MLP neurons of a small language model. Each row is named by its layer, matrix (up: input weights) and neuron, and shows model dimensions 0-191. Each number is 500 + 50 x the weight over its row's rms, rounded and kept within 0 to 999. Numbers have three digits each.
After each neuron's rows, "fires after" lists the tokens most often just before its 100 highest values on Wikipedia text that the model never trained on. A number after a token or word is its count.

L6.up755:621441413420541605422555582496525489436412513513527512489465544511532560434510454516525537537525458490570497571512446506556459443515502527498541537470532533476585589545616581579547488540543572484470485512524482507437506543452528438493488485385543484487496520478456519534413525482418574527440510451493498429667510464469460525517491487506547451484501421442423456592511461512432517480455568536561489525426432517430407528484431501439430492509526633416505485453488515476486557545556453400464456453543437528525553494564544559554520542512541450501484466476514401446490561460570454492
fires after: " the" 54, " The" 14, "The" 6

L12.up425:485593439418473498569486395439514452493422529477456534572558461525515465551493490537526511518516534531625467524415493554470437458627530590391571540463555520467458520517500451440564544453502524517511467425465544603500452492483464413481514579509444445570492467504546519544436592441508453472496438513558495538432509541510571589469469395488521612507505479515562499531550466574481445469395588463512539511480563477487449478534441535597507500415432560493420401487559468432452593471421499446508438518477500595549547450506483423509505512501502489523518484495496556594438441510538471473
fires after: "." 50

L3.up522:540531547511565515497456510538574537484539518466531553484522529474501549519433524553494510522444470527496486522476465407538425508399638432562463440566376501489535476494551486468583575480544498493551488506535513497479454401461620492496528496601612540521480471515539508540477417497547506498420586397525488546452464411481519461480392468423493438570486446434515568434487536453474592526476536407489497495495500574462520530403449469436518531560556475515480502506554428450563512572475512464605520626566471471443574485429549474547503415513557510473454550494439488443566497449392515509
fires after: " h" 24, " H" 12, " sh" 9, "H" 7

L3.up126:543569472551473440454491569513583428415477383459562523529494489563462514485540522553431502584424459499564484481507558540399482505468433483474570492538510522462587540553533495458472538554507428478560425533543417479538474481513603469451507615533421481460490608426580507448543442514516485540403484475509514552504447510553512501535422466517572543440447501408462609522487476480528537555564463510569467470482538488444421485515464520447480439472595520496544532587519580460405554495351526576585413487466526555451517496523501537512413469471511503548434539496494437463567507428453464547
fires after: " h" 18, "H" 10, "h" 7, " H" 6, " Sp" 5, "C" 5

L11.up600:487481504453417459458475463478382514495520448470465545454488535548457491485560508440431654411410464500557464493551452520549472450491547499569546512419480472556507517555571493580476564491456546388503543529462534408452528498551447463435482571489490464539450453467427516540447496568569463547468530573653558489479483455471470553564520577521447507472549502490450416574501478605391541488511542489569520509525563555523497496529449496599493472506517482437457499553433567459501603486595553540483407548559547532486541457412458455452510471465537548522449491576439432514497446531569433472
fires after: " " 48, " on" 5, " In" 5, " had" 4, " at" 4

L4.up120:557505573495491520511391557556515579633384437436514493453493487514500547364543517565510525471439590517500451516494441531539481511435457465442495552419466530492457624488496495536507491481453598501447460511505453518600529423510463450533538496515475477415466530542521483414484453544466415430486443531580490537500504543497587479495495472484469586467585544551492482623447451580446455440466514506436519490471436487444489604526526539556494525518525525530529424451568493572454498523540513524503495500554505494507494591600438536553506503578483375472558559534454481599492557407500435430
fires after: " Z" 22, "S" 12, " (" 8, " R" 7, " un" 6, "R" 6

L14.up616:640501546474411568485404536483489549528479547511553438484553461509498579537543520508459469538459527456506496570514536403545666414451440503521542456490542650429400496481532415455498466519486473491441565508545536510498522530456535479480497500425529389448515596519487437514528486481418490464480554501420508512561435488435486496529520571393566482488463498501528513527432588488461476485604548564545471438544427539452533454488484547548532503391530598451485456495538475489490475539482544432565588578548490463455449553471524436499479529502457552526449492477384421539467524540558525448
fires after: " " 37, " N" 6, " T" 5, " ad" 4

L4.up325:543504465447532457491368446570549487558517538584529520487520512540494591432499525436494607540400542493495491514577605543437527440491504504450504465431547537544501538432469451436593532456446411545543480521413516532559428615460424592557614447441537437530442536477456488513529540455594504559479550565487447516493564537516563498505568426570488486490593543417496463502461487499488515559459473446518520494513458567524459494506507478556466465486469467437468442427419419505456539474583542392468440391518508466517560428467519467485473535569524536571477489556493430526545433543504471580
fires after: " l" 20, " M" 16, " W" 13, " F" 9, " L" 7

L6.up762:482672507481550416590545472516556547496427391472537534479493638522489398530495550524578503442497544467468452488411536533451534505493479525471440574528593430518526510502571477504455521501460442512536495514498536507504484502537430499449466518528401479560453517498494492605525431523572578546448514512433515591528416437536532532498395496492605470533531535549525480496489537446488439494487488436561466561540511483515509471375515492549540453487526606410467503510493483547563415443496579462536485463539456508466515496443417588520465439510479405540524417477500381488484500619545472452
fires after: " b" 16, " th" 12, " st" 6, " j" 6, " O" 6, " B" 6

L12.up427:483445465459541509598402495444477485524517525528501504498484511409473574504476615513362488513465570587511525556588504484553438510468486564465420433530436489500484474485450502519556506540485596400521565527498503460589497594573449538538521490468475473529402568607494418483418483432420522593513528492456517526458526447511462476494575518463621598494576455475519444522528495471474457463475480540506491581535442479503545521474498549541476549512420532550345573515522532412558456484448483538511511517418544450458429445527470448442529500484447533529483462500499511421528528519646452558
fires after: "20" 36, "19" 29, "18" 8, " W" 4, " " 4

L7.up86:428514528445562505528452503457491479519552428563437487530469449479522463507506546505458451472481480537462522513520543474531497512471464474474511391604537505645486384498471478428601550574464504453511470423489564452490550432529460528450533545467544494574480589497627429506421488491378531421433441538556577593601520574496475537496585591530531479487467448481572476538427466557485472476525555557537459469524450574492480558571487493552472443496556492566505532529524556512547428522470505510432450511425518486507483421522508387487415376470430500522435515477501487487579579606516525522
fires after: "20" 33, "19" 9, " Ry" 8, "j" 4

L7.up265:446529558445552585476556530483466572513548468454491471527477479533501492421533458556599474570554504529430438433436474485532508458555486411384484550541456497501511454558482462494461500503534514504540542400456518482503527414483472502568542451450458464419455566546635514567540448457511428433606505542549477506469542532597469461503462469524624520539477438522552494504562533505598484498441552540539438506579469548486453537520579504566544475479501592501440438510511491514562603469505467531456556437510448502474510569440452489549503419562535496457515453532311501530538498419490429399
fires after: " s" 24, " S" 15, " (" 6, "S" 5, "s" 5, " sp" 5

L7.up618:404547522575466476516473431520535480583451503489528520532553546468484514510502532508453438535586464464538521392571390484514410372555407486520538485475487485455545581484494480588552549519476589519522438469514418505499512507433485473546564411491420566488507554496474531497528494527404616516447457581485498512454537579539511561506503422398551458520477480491532578495562510434588484561449440533518450524539505457511534446567480431449545454435503468580553585469442476545416514561531464474452480495555486419585450539505400454593494527454490504436444591483489479471608413520506471536
fires after: " as" 21, " the" 12, " a" 6, " num" 4, " World" 4, " Star" 4

L10.up356:347516461405488485509456498539490592564515565489512472635504596525461444509495513536445540438484584541486524509506440509451499505358513444446518473511514490384428511483503472605450471560478458493496521502503475473487475587450560462491591499530479514499387506414511398543540475496556461488416474502485539464475437611464543527510476621419544552485512498446534557438497497574596484445498534462534473553562479519640468476506437490421440616498502529426524509560493574554445576507469518469473491515436528477541480528472523472467535438515569514523439511609470520456547501474568518464
fires after: "20" 44, "19" 37, "15" 5, "18" 4

L7.up59:466573545476557610543600550558510549522461465545580574486405518554508546495450456438456530515550436402475417543493431558521549378567495434534497473490462578453542444467514438465519530553515478468540580553477436510537436538467579501436486534473527511454541529587484513522505541428388479537550525492509473494517492445469459493553434463529525484511549409440397519534530540627600502481518539470405502542501511435484505468430464479462475447532546569447483583438534469439478543520597457473429332491577471461555584506511495562551502411506496465489512467436524479496502505453528520574
fires after: " the" 44, " The" 7, " " 7, " zone" 5, "ST" 4

L10.up615:479583483521504430572515486465407500568536418410470461540405572537497503497483506608492532477456536504581411533449524498499464463444560470536513430450516464495587494598529496512514548453578529538576465540410485474546493534532493486465554618390472489583433410464459506550512470462523558530486471538523535456474578490481498472355523474381438543444431451477486548460483529533612470448519509537556516482506451510544472422560601495521563528485484532487553464531608499501525572553409561413467511565463502462428421403455574452480465489457467543588541521526491499525464559509439486519
fires after: "20" 40, "19" 34, "18" 9

L3.up156:563550488487543551500420583500476515584497405439552459454491552499440563456448480478522470479518474493408444425503551431475558498415577427522504530487436491504493512512453515505556484600512444453530531580484511436527554595514412513480438520487476545573502537535474526519572539520584485513493421532579497471498506525487532471554591488510483521451504503592469490559539476568444464447475462557359491544556508497429557479390596578538520433518457526488449499512474494581544505507537462504546485417576489593543479379590554535508514473431600454469474412511431501466435554589490380435
fires after: " \"" 21, " (" 15, "\n" 10, " under" 7

L13.up166:455467509483515485539450508496478421542560514508514583489550585554517494507510581516436588508473497415389570548551412479577480454510510514508450440526541530466424477560494541606461517388505548489439503494496497418538484448443505500560486516573558562459510527545414480475506527458571431535521471535483471519439518555465475555436498486565509494401606502398495393519596431441481522473596551447464573506467486442519517409540488557573508534469491616438489468489570521446523516394537502485607502529461560519543526436420536448482457428462528476486484569517594557564500451543591418473
fires after: "," 76, " " 20

L14.up761:532447582509496468506440513562479479487569536449507493463487510446487466501438558484445465547594506521422510492496483549527487496435407477454554486458574554460479503569446581598548438503498389454521632492545549397470499469455415532535481449546409410534526468602548472504457556518569502530522460538489494410557512445550497501476461514506398523523493582509572420539428555516576454475455554484546477454429444613515553505546512498554483442454470456489461494575460501473569518448569498513502590551526646435537529444492434406436487496510483511455460508602517519581548440439549454435
fires after: " " 32, " |" 24, ":" 9, "34" 5, "," 5

L6.up340:475500475532513475517362543493534512550562546524490486577491554549538530437476424469435457600499589478448456430460420596463528436457512540424449510540587451435569484469549499514491519407530404601434509509540521561524496532533443496453482440479520519496525477518427517550423536481556465428503603457477430513524487442436501455444510584405539577541563577504507492501481466537425477544492485517444501503555544561595614497529474574465544483559496474493432534454415510629506476597464544499474587488490531482553514504459450517376530518567498471468473580489583395491494474564479487561
fires after: " D" 15, " Dr" 8, " Cl" 7, " dr" 7, "l" 7, "r" 6

L6.up691:595498492502430458489498504471527498525360420528504510540495516416545589617530532495544453511488499415547394414518519550499574548526559506508551557594490561415377422561591465464565459492484458505554458521596485466573567563489492573520575485527510385495534465502442576515448500445438501454468457520413517552545554489548462532369574539477486501548483451496472409530454536347434508516460443480497510469480538525490505471434424443510532522494504485498512456495483544458517561508600552485432568519511550557513540525480519592523442549494489472498508452550469368522480457508501488517
fires after: " O" 37, ":" 7, " CO" 5, "istry" 5, "ed" 5, "O" 4

L7.up707:545455461497515458445567557453507489575432513561438550466456469518518510503553521430552532501433429489515434535490416478447572426460466438471486491544488504549527614451559513528532500520464495532545487528523599468435571601433534474512442472466587541491548532530439626482486467578530615552441518500492497590560522394457538473436553548456517449547530479412524595587441538514551474453515534630493435598478471544498486569561521401470432488555482556411517503423461540547443500573492481528489546435524559494421438472525467529485479486529531457524437476535495413377442462473548483505
fires after: " " 26, " the" 24, " The" 14, "The" 7, "19" 6, " A" 5

L11.up734:499476460460547446476449490515556456567496455410498374461450453455554532503475535536512515544510388427455477529542465538519449415512424488572526317576493416542503430602576486473535499513564518559556568491501462419411493521497643518456576469500500414551494484546545432503449461476526499484473427541510518482515464474473408575456611545463497450516519429506549517517529527600491543504495518560427535536455463541540593492578473555526394555597566502528462527486496535515512468513474499457493512501428529437520477511436599489517434576558479478416507486523503470490529557515455423574
fires after: "19" 28, "–" 20, "18" 12, "20" 7, " " 5

L4.up416:645426471517520489528460531493493590503446502517504436501474575411508437564554426566569484520507441492511499553445415577484491450456593457456440448448502503482561439417497498445473530482526407482542570531455448500522527467530548518456493513562559583498514483504514515564518515496587457500524484382582500469436404509436416460536568498506549491593528454475528521535450488584448533441590454441484387515529474544476443498450429465567565533541495521571461491596536602525495514539482470485472508505584499454458587520504406457555580598575449522480464425510453546502465519502609572464
fires after: " " 46, "20" 6, "St" 4, "19" 4

L3.up417:486542510491434508450469450401541514454447491410528499475462414461566519550506586492569636482491516482501497427487412486439481512560479452410530492433527538541597428583531545465434455420586501541530553483542582416605525529540554494462526426475456507502464479554480462572467503501557502598487510471535579461521554512472564506469550500397490528632427436521552533511476480567561486555518503476459484498406552456454585477594538517544469538508526554535522486457496551484434457578454578465535514482542425540415416533577509442450491583532451456466556517522450453416516523404489450462
fires after: "S" 16, " s" 9, " b" 9, "M" 9, " m" 7

L14.up748:625489582475541608487416524462471492514491579469428464553489546487558428469488529475505527522479413564488547463494599439547578502381527406471417504515432516485512374388461523501515498449449483480487553547544494395463466495516588487552445576441498498429574508519512479520449458457539545544556483559497524488505506484444498500500571507580461534524555449494457480530520501502470500538492587472476410554445441497584437622534421476521476493436509546461559441419480470502519591461486520403487597577520586584514519475440540446494573483483467453486509556440575576602463499489535465503
fires after: " |" 22, " (" 9, " in" 8, "," 8, "|" 7, " to" 5

L6.up144:392531485500539494484471476503458565467452529517490528515499509552588446508432468607509493567493436489540464552458546589573521460494577446467481456544526459476577559513548393506476474402488522634415599523512494493522504548551527499469470469524512488464473432561463469482442503492514462407468543583511480586408600507565504507523537450481515622425412551573514491504455594483513465571514530445438458518537520674532558432543513535490560452506523487578512434498536526445426507441510525488580549467512492486450408496489484502461519493512498513478487416390615501497389510467563555481
fires after: " |\n" 68, "\n\n" 4

L12.up381:459454512525564491455547410405475556562515563508466494455400547515590564583503518425494529572429475526490510578603500557566516448512465484459465491513456486484531525500616495564540520489559451600555444539463500479587453433436522484369463541549479532422461486527458515487504418490607491593495486492439559519611504357484443347469492497516530540500455492415518446573465453464528459554540491504469559572510517460590585512562440503457537481533475532488571511531474563406485490531485482509529423453463528474468490468529477588473451453511488428532598539479510429514485531463510528563
fires after: "20" 28, "19" 19, " the" 12

L10.up93:475515476472419479518504511463508544547447414385457547543554490500551663494438447431535558439464392465471496573507595526598521584438492454472475361552491513487473556435432412497491449434468518541557481513469490440602450536568496489557375596469504576559415544472487457474485437534514463519499524480403435587510547534484485527470531441449526473506510495463433562518572524513501497512502429489541520578474509582547524402562530492435500526510552586489573497548517485530492512468490483436539492482533550410461427544546514527518473437541430483450393589493504501545529546562536530497
fires after: "20" 57, "19" 37

L7.up231:524465547574429392518428499462502553565452436430517468563424578512510487447484451531556588554476527469553536509424528614482490508531459430511437536521543492381498499490523447540572508528529488516497539665510453417650576537536462385450584472523512402552522476540556533543452455526505478452501507526534461512490483468493502582427480462493591569552456482511578456491478475552502417468532502539518488516558469507496473496465540543541526478534475430432396460561493467496527460516498440602477497511461484485577542549437539615465517504460533453408610505439506469428455428428493506511
fires after: " D" 15, " G" 12, " H" 10, " P" 9, " Dr" 9

L3.up179:468631528460575511522485527494472495576513526447531503593505426480406564458436506551459448548612568433437472491473459470501521532508545375538440544535510463567440607480481471455514512471524467559476422529482422478507525431458487519574523511484468515548475529562545537531561596421478509396472442522486520514497585469533498512458473514500515472494517446519523448440444532552458468450545402672564475413418550505482560599481501422541534444531590457485603503515415409490473473540491510497557575499597535503394513503565523514468553471436516486456434467475477487479493566569445478482
fires after: " (" 16, "-" 13, " \"" 11, "==" 8, " =\n\n" 5, "ly" 5

L3.up357:592498437483507560451590522494460551536511477604462491396494468490439523629469599463489535561484494475512483506602466560570492534456525546476480492552483585555466507460550349479466500453485416604424574464577496481487478368450604525585545473482435511522455509441456506508415492433486576559467507459521474490564505510558466483484423557464499486470531476463581499538435462444482427489566503571541515564513525599507495533424537527401594368551496466454454439516416477496412532495494473528535533451525493528514491478444472497519399574528443504559483460542500499505521579522528502509
fires after: " ro" 22, " w" 11, " inc" 8, " Oh" 5, " incre" 5

L4.up402:416500492463483562560465447549501471496490460508507499468447564547562473521474453540499567572512402505566436546489474494542486514498478480391502531545472512531526469528457476487536524435482503478509489577534607416495533553455426510511536563498512424499439483512494565592526487607592475481584513411457571526530458434572441460467445522473471558410527427484513496475410475556598457535496561438483557389534571562316471443440583512518580435509474546510407484483498557487444586474496483558518463528499505590503490566590482581531488550407463500545572439532442486526516491508516610485
fires after: ".\n\n" 86, "\n\n" 9

L12.up307:485580478434569476430567491572542550498431470529509474533502565426348552506488509531498463438545569551486410536614482556557488499556464565555567493579508425497468567520431534504398547546548544488439526541461487393529433462511473466582451455442404490437575563525464547463494574392481562563494600468475501500551552479566547557460546436512531457438449497560559421504511515453464501513523457514604476424496572463496549439549459461489494506471499468547458458468428533545524441494577565489454465464472466545480525459527524419520632537435453520560517442526445535452445524527510462449
fires after: "==" 40, "." 15, " (" 9, "===" 8, " int" 4

L6.up767:529544500538513542456487482567485483596472473549538586444490415412456461501467511469575456537516475490423524537547465573490464466502526497550473528553488541493611558381471459475496482473582460574500498521471490479505503559439545479560526589415526520436512560458508434559576451477503613577495584523548487500525418587504494540414447500522424454420515402491416619538503506502436484490423519458453454585492551514541468415489553474477500453536459507546452542547449428558472552460510493433413486455560515449487520600541443408581523358515519518471517549565411475550505545468552559529
fires after: " the" 24, " " 23, "The" 6, " a" 4

L7.up210:386500583406520429582442459419477518495478444419456541434451572481491526498486503519444586500449577521552510543500454626492361572521532432502496416556476466444579447454487516641506479603511457474517507597493510529467538475457488486556378523458499633541477542454556496495452453482489448519534498549567562466519547469514538488422516599463602512493521488424510513499499416445486452439486482462487453554508492382478500543593485490474510575459462593515511508519548552499478483538514482540611474508516507473507463561452511392583482415437520514537513514549476457527499534523535544498
fires after: "20" 64, "19" 5, " R" 4

L13.up40:496539545484618494456446558530513498532481469472479507613502511517508508459449592433574429524469443458465555584551516478505583448517418495459517537491471645520444493516439496509607502424493417469557518532499508499551487500453516390398477530496419389528533556584479528460479537457479539494443472535490589469498495428436579522553547552531480526500487508473474408374443561467552500462489512595492518543495496464479480483538492447553416478506471494454560514473526524528546493401479535502630602447545541523586493501515528365463493553439539500539510507503496492582477463515543567354
fires after: "," 84, " " 9

L14.up60:501521548429557468578435529505422444465526558533514567421521489469488511457422420491518479472509439495406456465534428470441530552565416520413475446594504479476376453485459550511541531471504534542488508543533504495535511455440541598517537493576568553480452423533411508524537516555521542558440425498470439551509509535415565512435524498507577551486651546500452456476560489443388525487530559417510585522552513466511476458505552486527502451505461508464477470607531457306578450476488545524542455455523474557578487406500472484559553482511450536478436576552437545497486481538537538450
fires after: "," 82, " |" 11

L6.up550:502451473407440409352486414532486546595516462453486472563532471510515518484507500383554548481560521494514512549621536542485519528367508517473517475516530517505496504484453518546581546527447433531558545580540531422565573547491541538488589503450509571546516540555536434481540504483506502507505405542489526545644478550518475484441529597475493457488442474477524522429489491546475393512452496474549522484457565490501499560554474451573424423534521442484420352486429426472505461494558478532511617431478531488529481513495618469471446459515544518564544490502528418535495479572520462396
fires after: " Mad" 16, " O" 12, " I" 11, "ed" 6, " Bul" 4, " neg" 4

L10.up107:538491482451499475501486445504462443575637475474471443543532490478498572547504539575396485469568533441373560466509505584496554521504549522522518573544521552505455464518478440524517529652479516477526454541592539540486536577583475439523461539419430489471474519546521501514493483491511497532487424503504439578465445601503476514426511479524602626438478414521393471516471544465489442448532426530507448425588408523557513578455566481454425543460476522476578571531498560477424405464513608509432465481573525429441529457427519520563379462480525499489509491501512475486452494531473514552
fires after: "20" 29, " one" 11, " |" 7, " R" 5, " P" 4, "10" 4

L9.up324:568510470550478436572490523469471472564507503493565543488438497510552492537541484571451588512507464412522481586547477475510485529491504400514542509504448475548565523453507409491521539446474502540629581548506445629533444541546478548441560505539482502471408504532366483552442570449571472478496500531414505496575586507391492588441555507503551583525487579490499501486533499530530614425620474471538535477545537440514589455555473521440465584461391506513453503576441558491409556483502471544503502388461461477551543507532499455436539497546442440422499454514480544546458496564435537441
fires after: "20" 51, "19" 24, "18" 16

L14.up22:490510545476539514454532441501539557562500509538491659488542561565500461551492440477526512439480515505485617529492469643536461563463555403547537464527430422437566429518513505494468472584563541526461498549528474421517507492537480488504402528434446489495513456452516484550521497487583487487535465532443543530504549433424507386519478505503626504445436487554543471477444484508545453511437531509481481544419433530518452504511478490513524477439518525466579506577650477416442467497608472422478533549494472532519560421525413512449572476471390478592577552558466554391476527500459445440
fires after: "19" 22, "20" 14, "|" 7, "==" 6, "O" 4

L4.up368:423533478461514466536465512485534428539400499526464472519459535569543508556437485581482479479454547435521526530558518517545466497497604512385560556572507498468508529506474466478570494517485589600535360530360523516509494562540489485503517557429462451587483454425509570499483532552505439457480406527491582443512598516417507405483551455514525512464577452422494492537437480542497474536530486521483500338364472570487470549555469467551427499494449468503526514476520632544571536507518585505571546457516515438548485456543553474443538510532470481591456481532459461537517475521587446582
fires after: "19" 36, "20" 24, "18" 11, "o" 4

L9.up65:476526530558559483653502512472449549517454518425539565458467486497484473511463527432510549570484534468478435573574519538493527457378529549395439482544466497510462512520377478527477515479472572536551435514377486491451551467488437454456563521464535539519522472434421534473482491560463560440506507508533521545529526528448580560502546486566467441371575405414516568570568601564510500409544474535554601535554480546499563485524552368405443474492509536580483478491529508515532469499466509476561564429426523478468488425527499444429429529472477518488488470541507563396528539533538578521
fires after: "," 61, "19" 10, "20" 5

L3.up78:479567526433466522431544503510472477562497502497507479500552481400445440652478527431474400470497480514541521531487587415545567481455533517566551465439512478577480560581500582502440516530442517519459513546475488535553439632490402554550550480421491521517549436516507547584536472536547452401494543518535504533539519491489504523559420554418503558516505568503494443376475506502432521421462509502532429494397456412468499357491464489434558478532474472524540543522529490532590412506501523442408581474528589504517512466421481531457502476505556449556582465501468522507487577376529526553
fires after: " th" 24, " Th" 13, " Ad" 12, " ad" 11, " gu" 7, " enc" 7

L3.up750:521481461505503480599470469463506575525447492490394548404499462511498502561489445442494511520568499517547547489470453547522554570464467487407549531487468436502539468561529468493478513528519537512564483459395570545438588434485511497479449457591456439540463458508532474545523563549558560508508544478546525532410453566441552455397469596485482461512530475511449474511544569498567459623503559390458520501668503565438518582498486486622463509437536575446513443376476549530473565555451486500513579417495507444497476533449433451548434571492511533468433513550509555485402535541440428481
fires after: "S" 22, " Sm" 14, " y" 5, "O" 4, " S" 4, " E" 4

L6.up50:467581496463451467573403470523548426510490499487527553514441475525457566594565482515472618436533523398454568475487471468498494462510468417486464446517477568479505575511604509481458561473564523481464581380568573497455436506450512557452600462486563585407620500483537563478466513455516489493478462468467506466550499514523482529468455549447479589495483547526521455532442571538408508479498507563488509524446501428542517523512432475564509510545552430524477406521503517509585458499401511402387471523473435516562563515396426544475494548465570619558542506446512496516399575452484497449
fires after: "ig" 22, "ac" 12, " Ad" 9, " ad" 8, " d" 7

L7.up469:441510522446543553398593503483449500486540500398416411409451509524533461559504452502532635470471539561561478471498486541543493496438507512557512580537492560571499517556623501451452478538546505500489521508501596401534492428358596575519540408439488488551405514537480476511517478562551527496524419456538472467501583531462577515477526526479554499453523451466489453474485517524446496466489560511456518536587525437507483544499514486548518386484519483524538461473444571516500564430513550477539519499492409485568583472507555360515571485503531368429442436548489583454480512460588475499
fires after: " |" 26, " (" 16, " s" 9, " \"" 8, "0" 5

L9.up447:501495520411433614512413554494485497569429446462478430583496548450571493464486447519524568508460495513477528511498403537498537385557561455488455553567456492563493493562614537425524462483515498493477566561504456493439443515451492447572535470429471518485383473530388554520523488512565519491472480525436561521465464552488582499534485429430417505508497540508555529602391591510529486548516469514558480427500404449476479542401565429518503550493484422514646576412456459478547506500445562489523509415528492470560527509427498507442500498484552535520445468558526572485502493640486475529
fires after: " (" 24, " S" 17, " \"" 9, " Y" 6, " to" 5

L4.up232:487538507437506502537458477557470496542465461523438460529473574558481482528447428442502514548542458483462514567448502539505468466501594464513450584480537480535569527439457485506485429449426431516496560513474627492537470426506501608605497475520480437567506520464400539461519558553531522499533483481489509558592489435625569476584546580402535491485540512542482494392446587512515457360515591512469562444459513528529530470450524488509584499490565507561467449507513487490540502502512395505549437528554508457520481583543509489486537423381524410570485514373495536455434564463545465371
fires after: " sh" 15, " g" 10, " th" 9, " G" 6, " st" 5, " under" 5

L9.up720:600476497436511519534545526435492480478553453559526514452574492498544376588476549503487471530546410426451501461617447534542479510539505475487454564486570483542468507528502509526484523525497530496492512505490565421523622475390487506532525530354493475484419560459468537535479479593553468398372491529586457573473545625453507485585581443433526471448502531504531535518620529559443466547505528510537549468443546478514531519594471411485524527509463498498527553454548529457484531480423424448506542392426523427562418437482511451464498541496527568486490566452536496493573498430577551499
fires after: "," 63, " ." 9, "v" 8

L7.up742:490422475450528544438495543552439450342426444537544510510484535571486490478501516464534540492516477524603445493535504388482557362544472546476489586586439513488491529544455459584487567413528482445477505505508461451521545515476490459541450515484566519518626561613474634490420505494469530488485504456586486489466580584464481473460416579508528486440556495525443458603459465506475460419481533509536475614459507499504423469521541557488390524536533559443489443572441516568454516546640507429534518472526454504541443528555502461520448524518468449498487444561492489450523513440553561506
fires after: " the" 29, " m" 14, " The" 8, " c" 5

L9.up208:523555513445504510436526515588491522536450459508521461491508424405484547382522612594556529514449463472467505596416509465441574477540334393505515490545429505504591534413542480467499458528453528601465544583575537462518600467599484515597497513477555547499576566556453418559566381531524462558414533532545506504398433513460532476559479527438533460478422508552509405511465508507506505490428497529525472525546488458485531547397440445523489496576532481447519561448547436461490570532534419560497480539517505508580477492566504496512513477474562511462489471463437451527503490560475522495
fires after: " the" 36, " " 27, " Ar" 6, " The" 5, "The" 4

L10.up462:588494454450477541486566519433546596430426469566598563519502552515601522442470456530472455378569493499573446464484500468501501408511474471480512502566408400543490483503544501433471504448538558520454543392532516536532487533454510409557505525572441510525498493587492521502566577504432504497531379552501467530508466495445504563481532507584508512490591468368575473568503481509434435531479464488608519513599551345477465529535537454508571516391476425435431514496558524435551492522512554534511424553482444550493511505547503484484529443562527507452449509518458555428456475497456426495
fires after: "." 38, "ed" 4, " ." 4, " med" 4, "W" 4, " m" 4

L10.up753:514621540394530477525455544541557572518456492433394530528508583480503468515500554460517443477487534500507495446455457528520537513441420588538582505493471510557436553494538482491517403542492564511520426599463597435526473491497506541420473505442475395488498535497468596483658487536557532500478474453527497498428381566444543573557454441505473469510480445464497486496422525423534481449530480467454506531451574456499499474634460563418373531536544501485505456464504426399522566528496486607543485535461560501434608520497501448532464485565505541558486451492488499604513493508545492421
fires after: "," 56, " |" 11

L4.up154:423488471456523510575462563463546499538433587575484566553432489493447488529449494580481550470507505546562538551449549549451436529536487414452514452484502451475445524501467410611534432543435511462520529573485457405548450579544447457481429502451485412543455494448529479618501415529500461444568531490571446571449464547423521453633583491497514530488510446447534442502465552546568484407492556564522514539567450595507588517500428473530511567503445526544607535490587549551507463532485553492537470542462531459507447511418482417466562460456386572497479564508500429428546485494529540485
fires after: "19" 83, "18" 6, "20" 4

L4.up136:498575520504400504481503471537554535610406475488495471541565527528553524424424579446493481518462536403542471506550460463555453480529478507528542495575540553498515566452533419384494546440637522520503523474461446512485552468570480516498538516470553522448492432512456433555508569536612593564442592527529380445538543464481513474487428454438428459544487510507434483485534512490512481551490534438539546521425579466440617477487493451532426480430496455555560551488570490400550531453531594522517497476471437570377442517532485526529416512491574608458455516526500491526512454431445443476
fires after: "." 19, "M" 10, " M" 10, " m" 9, " is" 7, " ex" 4

L12.up278:483574478478434464495454480451440478497462538542533473475492508561498549590532470498533558492435495578480356486522402528438548397545458621462520536394486515555451574602485452520428530516550528568472457467544553471489482380453521531461532563506413496537516449479455505522464452428502527445502435461578500506450483534416592476456488442528494449417460625433527537478492485572574508560459558505536592527533489583493519496527456561490469569442484498511437489500441520573602418541449494520492482509503612518553478464456460531514444477430518561530447528534464487512517624579411455462
fires after: "." 30, " m" 12, " M" 7, " T" 5, " N" 4

L3.up424:500492525553599442494489531534395499559424558473550466458475501513426422534539574425543502545504498550483576480547448432540375459481493433459536510608471514480438485559513551609412534481511498518504511524494521472507399404483483554465539534480554569415300507565587484537496522454511485476495542580512464491503564542518574491429412447448478475479533465531514529530470438530531489604523531454476579512655524492521501511487545546458444576533526404429559506467575503494455497523485471495462554503536429485525639487448499502554493470492546422506555487524405453487518479472498466542
fires after: " S" 20, " Z" 11, " s" 10, "S" 8, " M" 7, " R" 5